python train.py --positions="rope" --bias="all" --init_std_down=0.00703 --lr_mult_down=3.0 --beta1=0.95 --decay_shape="sqrt"
MLP neurons of a small language model. Each row is named by its layer, matrix (up: input weights) and neuron, and shows model dimensions 0-159. Each number is 128 + 24 x the weight over its row's rms, rounded and kept within 0 to 255. Numbers have three digits each.
A block is one neuron, or neurons of one layer that tend to fire together. Before each block is what it responds to, as a language model described it from the Wikipedia text at the highest values.

Final pieces that finish a word split into tokens, like inj-ured, pass-es, drum-s, serv-e, often inflections and also mid-name chunks.
L3.up811:131130115134107127164151128142122165122088161122101112157114181185084137129145113134147133176117107150110174119153164135128102097096165086137111114115159107150133128130158112101141136130143132115080078123139109127144136079171103067097131139151130141118113149119145081107157166087134085136133121187106160110114160113119117146096113137143113160100136128107111144142121148105118106140145137059134141126148132078162132150118134163140135186111115145146168104112150126110091167140134120

The second piece of a word split after a lone capital letter, often U, O, K or A, as in Um(ayyad), Ur(du), Or(ganisation), Ad(jacent).
L3.up1101:173086123148113086159131125110142139115116096082097119147069108128117179152174153147127117108133142122123107079156119041096126137149142114129116086101151099160104135110176144140088123142140116098115157112090117139115120117123096135125099163115106132123151117147136147126145147135116145126172112116138117087111131134128097099116135122151140158139162127111083114124142144112076123118111152147145165119159115133127130080154082144154143129147128111086139129131128153158126105138159155

Word-final suffixes completing nouns for people, such as individual-s, brother-s, engine-er, command-ers, plus "of" after son or daughter.
L5.up96:112201129117132105120156081126105142078141093124122140112097119128133107132145104140099134145150088130127054133123124159145134129077147134094101152109135157122127122143124127136111137144097121172091128090168097119139128106101130163153136146167123119126132197142137093119132103115113130122139143135102108126120147129071084173133123118155150123127127149117102138129101129178122070147138123105116103127174151108133133122126159113105140145136126083107153126134198170142145107143123097
L5.up494:107092106084125141103151137143105119155128162120188140127109158129114125135149120099146164135119090146140121105098127112154116126108124121164106136150086150149164104096103113147145149089125118171126099132158131109147181116119111150087110080140144107116151142180173108135160113136091134130112097113113151102119095129141142117133129139143161161110164172158113166135093113129130099134101191111123139109141120151110174152096202110130067166130140138098125093162157147117096129097111141
L5.up562:116141107139112129119105139126155163127148153101138120162115157122097169170118116108162115131117123111142098105128192118152137135133116102155120132152144118139085120148091162089125123152180138126103146109106102153090089122142134122123084109135120070099085131162076133071168131090118110164106131078119187149138113137113133152150133116189114113144135161115145116086133149126114155141165126128157113120167166142139149148148138112148183116087128103137141133109136134123124113146121128
L5.up565:145132134118125103120144097147136130132170136134131117132095106122131122091172148147130121136135117125116088117118193149120106119170100081127117126134125128156130132175091179144097120168129154116098072128152138133121098162166083086127118128149157146135098124113129081124125151150142164150139101112101153177115071133100097162105121120131136128138163117121117122124150137186119128086164170136108134126136159095141122164103183137148128150148105125127111141126119125141144138131091113
L5.up667:087108140113098139134062109134140097142141172147157115151120161140143116122153126145143175108162109130129110117154150162122142076089126150112152105133159107101122156121127107138128118156148141153144092137104136140076167126130128138102144169157111145154127155172169121111119139126121119124093135100132120163111135098125153118067168136140097138116127138140081140174135151128141114170128140114142086170117065120126109158108178093112169124134158116119146113120119127099139139083127092
L5.up758:138101195128133154160154115118135141137163125174126132121083117147137108126152133124096126105103109086119153139158100150136117138065100133134118149138166110093071088153103128097144129134143158139119129110115137122092077125133114131124092118106111125193104159081129113126146136142154107089114132136101081078112145099109135136142127125174159148139095132160201121143116138150180130158121122134160114131114176112135138142102128128109099142130143115130087146136096113137133096135138128
L5.up845:107146080083165095139118149133139113161117138131113111129131171132141133135150158099138159127103121092136118125107149117140102149148115093150102142144135162127097148097186194116127125129143201151148103146112140144137098108080155092123136081110107125096102126085137098129129128140161128136156124121110156115128120120155166136148174130157121100095101114137098147136129190104142134155091142142142157137121129118074152127082176135152163079144131132114103118135128140146077063108133102
L5.up1195:139125120109149136128121065103153119129165138131169086122107135120141159112169149152108133124121187139157129097133106070148182149103144145141132117157167121118157128131153139150156072170127115086134130121125085168153126125127146129132129081157122156114181101138113128131138126147121098158161134101122128150132131124108084129160142094162117155171147123110099107083123148135125154120169142106131110103128173108129144151130126169145152142113141107094092122135093102120142143144125130

Final subword pieces that complete transliterated foreign names, mostly Japanese, Chinese and Korean, e.g. Toky-o, Hiroy-uk-i, Shangh-ai, Hong K-ong.
L9.up378:108125130155144088102119124099125117104131081114132129126141144142133146125090142131146152173124097096128135113165105090135127109149145135171125087128114097145164166122154117116115116155129111155183140105147164080113147149155145115161125154129127096116138159156112106105159163158160146109127118121135101164162141137139132079131087201125084149130130116175122119097153115101118132093106136142157089144131112112131165171092119123105105123123102129106149135132141176071130144111129135
L9.up546:132126103123137049071117181131118145111158058135156118142152166173150119117182156131168132163122119099150111092144155120139144140146134150169097085150118087138121105124112156120122112115155121149149112097151166122170085097117141077144147139100127078113154166116121112117163119170131134122057124101118082139109159126121118152154146145124150136108119159182096132124121067129126083105122143146156140121130096164122164132162100108129092134159144095172100157174123115126151123140147147
L9.up618:090123102103113090114131115139189089104081125127114115102120102088143138120114128108167137166126147142151119131111119132169140109138146086127137122100118098118114187145105164091114083144117129133124140127139142121162155119146188148142116166080138119128132119127146128117145110103125139147142130156153116154138173128163088114174151121137169091129119149098159083128115073093151165113171129083094151114126119099137101120124138133096153099115108132125102112160142107127137141092159177
L9.up642:095132144116186126105153124114090118125122097107096157117096132136118073156103133100099165128138158134089135129124100076114135124165126085149105136091132120116111148105095185141154125132107107114177136128170137082092145097110133095162142145150120153110103141138141141088138143125150133146165070136145158128096136156130129149150149174119138153140132108163128158131127151141139144148142133130074159136114108165104142169140130124115136147131135110168127181140114145118119122124164146
L9.up1070:134132134171155115120093084115139145151150123141166129105089139124137133160088094146129084137112129115099104139158112104121162103101165113159110139159101086134169147146137163116103145145147118105130162170147153111099135132112135074125147122128117103128162088126150102085136172115165130135124106148139113185142167131128128077167145164157150136161148095169145159149140125086149129127132140168147160159140135139095081116099112120105150152128128102173114136068138124104114114128158138
L9.up1112:154082138124160156123117125081118098150120130131186121102144132142126177152097133137142131122111143118126149151128147144117149164125145133097139175113080139164138134128092125128164165172156105145165121148116124163130144160140166106114091088163141129102107139148084079126180130135131115091122099112114094091119136120121093089118143140109139147125108125125128113091157158092121133146111139111130134122145089086145126134144181108108142115129139148135145138143147110090142116104163148
L9.up1224:146108142164161139181130134119168127105156120132120112091122140138124124117126121131124138103166124123154159188118113118146148135096109124138145104105112117187104140132105151119116119129184123090156123108144172124115141077122140110106115104130117155144172137140166090103126109105136139145159075143103138096135160136128127086094138103129134096156149143152153118118117158164149167118093177148161126129135126113146126142107141120123130142160150110149146142131091126120084100137130115
L9.up1239:141100145164134132117137106141110132172080138143150128100114146140123130103161083142139148128172109110108108138110108158125147115135091122115129093130130111129148103148153186152131107066142129148119099146113135140105160148137106099119096125109131103137149108127106115154146167117151106125131068146085104116149128133151130145140055154140134116103080113093139106101145168135110170095124121105138099106153110158135105159141107123168112165120105153135127151145163175138124122130108140

Word fragments right after an initial capital letter or short stem, such as the hyphen in O-ring or Y-Law, ian in Jiang, r in Myrtle.
L5.up275:141133132089128116109142109143090100094160130118138179131167141173138151138128091145098091179105155113108163095127151105101153093112127124159124112134108131155135148117104081152128129125086110106110147104164137096135146106124138133121150198168125152084115132109143119114134086128138111138151131134137096136179153125143140134135108104103106108172124147165133136163131139071106131130153130150119134108141173099161117142143084078148140144133101135116127156141126113147114130138167142
L5.up484:099061129149129154138147163068094166131148151117120093141168139077143159132117120120144146120116136146118196136109130140131113145128174112107120093094120135117122118114152109092117092152098059149166113112145134129132125078138097142118086136135113191130138129111168160127160122160129172134110120125081156132135119081095143116095078090112123145130095142100118114131130112128136134122118137156150102139127093101165144178142124140117129085164098131157097151090163102104139092140139120
L5.up724:130135123152151096139132175137122090130122144116098141109166095150123147133132084109103157145113157130074099054178108132129147131125116137144116130116095110153182114089139115166096140121180128155125145144166131142139142172137121143116159148144136156126141154127154144138119108099129145134145094159151116136149120088109117088115147146116112132108115154142095057076153135135163105150118152085104120135118117100141123137134120104142089101145113099063127118124135109095132149105128136
L5.up830:107110124142108147139138155117125133150142137126134140128141158102117139124134083124113142116167109090132176093159163134088119165120135121146155157136129127108147121124125136098119118128084081137120176148092136123170152120082151183089142124155088178132102127131132138093095157128152151133144112124132120135161097117093161123167136138106087106129094126131110127099123170116156181131112111145145144139118142131147132138099187062154096075109062086156122132105121131101136111111133105
L5.up857:142145103141152151092134138127063143130120155151168126087109126129086079160111144149156137165124111125115106119136135146113128113168124134108141124117110110149144129126155100119154135151093131101129136090132149174135084176092147122114128134130135156128142093137128139149119111129124127121153081099122154132140099136144154111123148096098133093159091122125109125137120129125166119137118141091165162132146136128109131167122133132135112143124161170142121183108153130141135108131128122
L5.up924:143162123105127130133151073122086143132118128107163133123120147133153095120087155153116147110159128104120098109151136108136125139172145103076110115134088157170151135112121093118151133144149105146156101083108156063124123131129088127128163125093147172097139111131147147162092137156100158144124118099098130115143081093121105102137106153131151176128123138129113096156118154095119169174147069077120112163141132091103123089099183125125126137146122129119156146149096110122115137103096136
L5.up995:137141105142114128128128176113113144153142167143084150136157140098172109182115108141158117134115171107097157094130112108154104151117104120110151126139125140122124145116106127166119121092118122101122108109132142065137116130122129095096142130143133156115142123135152110149117157127108116093122138117108112132141106133096105118115115139102121122131120149127144116097115133144145147151120152098218156141183180132148144117095100082155131138124117152102137113113132118127113119080123174
L5.up1264:129127097143157112092168113098106174131094182104104141138116130140143163099132147140167108109126150138060102141120146119104129130150087107094118134131119089150146123133118140126163102138120189117133147134143085162129151123141129121152123109109132135105101071134102130091145145130086151148136083132134165128129088111118142118113122157077149159153112156163110104152114131159077109139165150093136128159165122137099085116108121096162127144124094108108126162141184124124094120117123118

Plural suffix tokens that end a common noun split into pieces, such as -s, -es, -ations, -ents (saints, taxes, habitations, students), usually followed by a comma, period, of or and.
L9.up88:110109180184151130128125093153121151139132130169100087153165159130160134161136131117145157133145091163148125143145145086167157131108119139137113145105107110125179100122141135153110152098120123142128094109101104140130107119111186110118127140179135107104124137123166136087145113177127129117136107145142154148112081106122123182129117097170187110179141197111147094153147136157113114146139182145127135119137100101145096146126118144154167114140116136104134143096116123138130130094167143
L9.up104:121162129133133129177123171091144116118135126131132100161146120155095137120097116123115153139158092116154140128164184141125107139154132125119104115124103131103131122139149127089161100140155118140131093116108134130131063133163105149161093135144125140112121114124100127169172174117119117089127130126128102148121126096125158116152135096153125174107100126129171140108132164144119123093156143117138101141110121121117126159114087154106092131128169156157098120141169133129116126108069124
L9.up422:128123086113142140109138147148134108148149076147080120119140125106135137118136099148121109129155132124075137129155139146126092122125124108147109129116102160097093173126116119132133136122138115118130094130136163110133143140142110106123119141116152112102105114176180132112124123121176168108118105106150174107138117115151134155137128116146117095157151101138155150148152163124130136149170139127091139183165075132183179149105117137113119191163118099127118117101172113128159125127080165
L9.up851:146154133151120123114122112080147163187137099116093149114127157116168067112140148147087129137148137114082149158099107134142128090136172093159105095117138108125100180148142138111100120055087189089128123120138085091153123147117129124106098093130160114138140119140133115140140149156140148098078155116138139117147115151126085132139131180123080102148139110124123112085153131089115120151118135113077150160147099112115146126092144183129160114126115148109181133143135126148140177123098126
L9.up1004:122142103151165091123119130131099124122157113121118115135088124144153094101105128127125139131162110132106167144137112141110142153145093165148114208099146124108118101149147132171135109099125180126089111122139125159086103105126078155115131097140192097103114154119129103154093121160085146110096164157073134108137088125118146123092105113168149158143120126142140128128109162143130132142115128126113124139122145116176123137134106124147095090134120130150152124136145171144147108139129126
L9.up1039:095095135130157116116113130127148155188115122115118114099131141085128111165111137130108112148125106143108131130108147133096110149091149099150126135110122131095129145135127153118131107133098150133148089139146120097130093121113140120102124118146113135080094117221161133108119138114155118096120127116148139115122098129121099147128070144149113099169149115140168125118144123095122118128137138137110140164162089131128152137144100141153096170119150141098117138112186135128131135158096144
L9.up1119:158114160154183158115128129153188125134083156076158121116114124133126137147125108141093149112107146142123124108134079127122096152093171099100157107132147116092064116112137128120143103089093152142129138144134136132114104144132115126127128130160089167155131144129136100117161136160103134142107152147120133122101126109103102126116086149131110130130170130102126105154129190141102097146156149115152112140157142093118130128106108106084143111109146069096135180110158167127110148154132144
L9.up1184:107146138152101112165134128124148126151151086112113121118124177126120122132120178126090111157147158116130161142105113123101118140114149109124091154108073117162103136144132138114131080135137134136141123113151174115138087100145102152096116129138109105064098125105140119135118099116116111166187119132134127138087104138114162132143144097162095180127136159101146132156139139172110124145159109110135172144097145116131118149109129142128130107135136126154125099106116162081150134050110183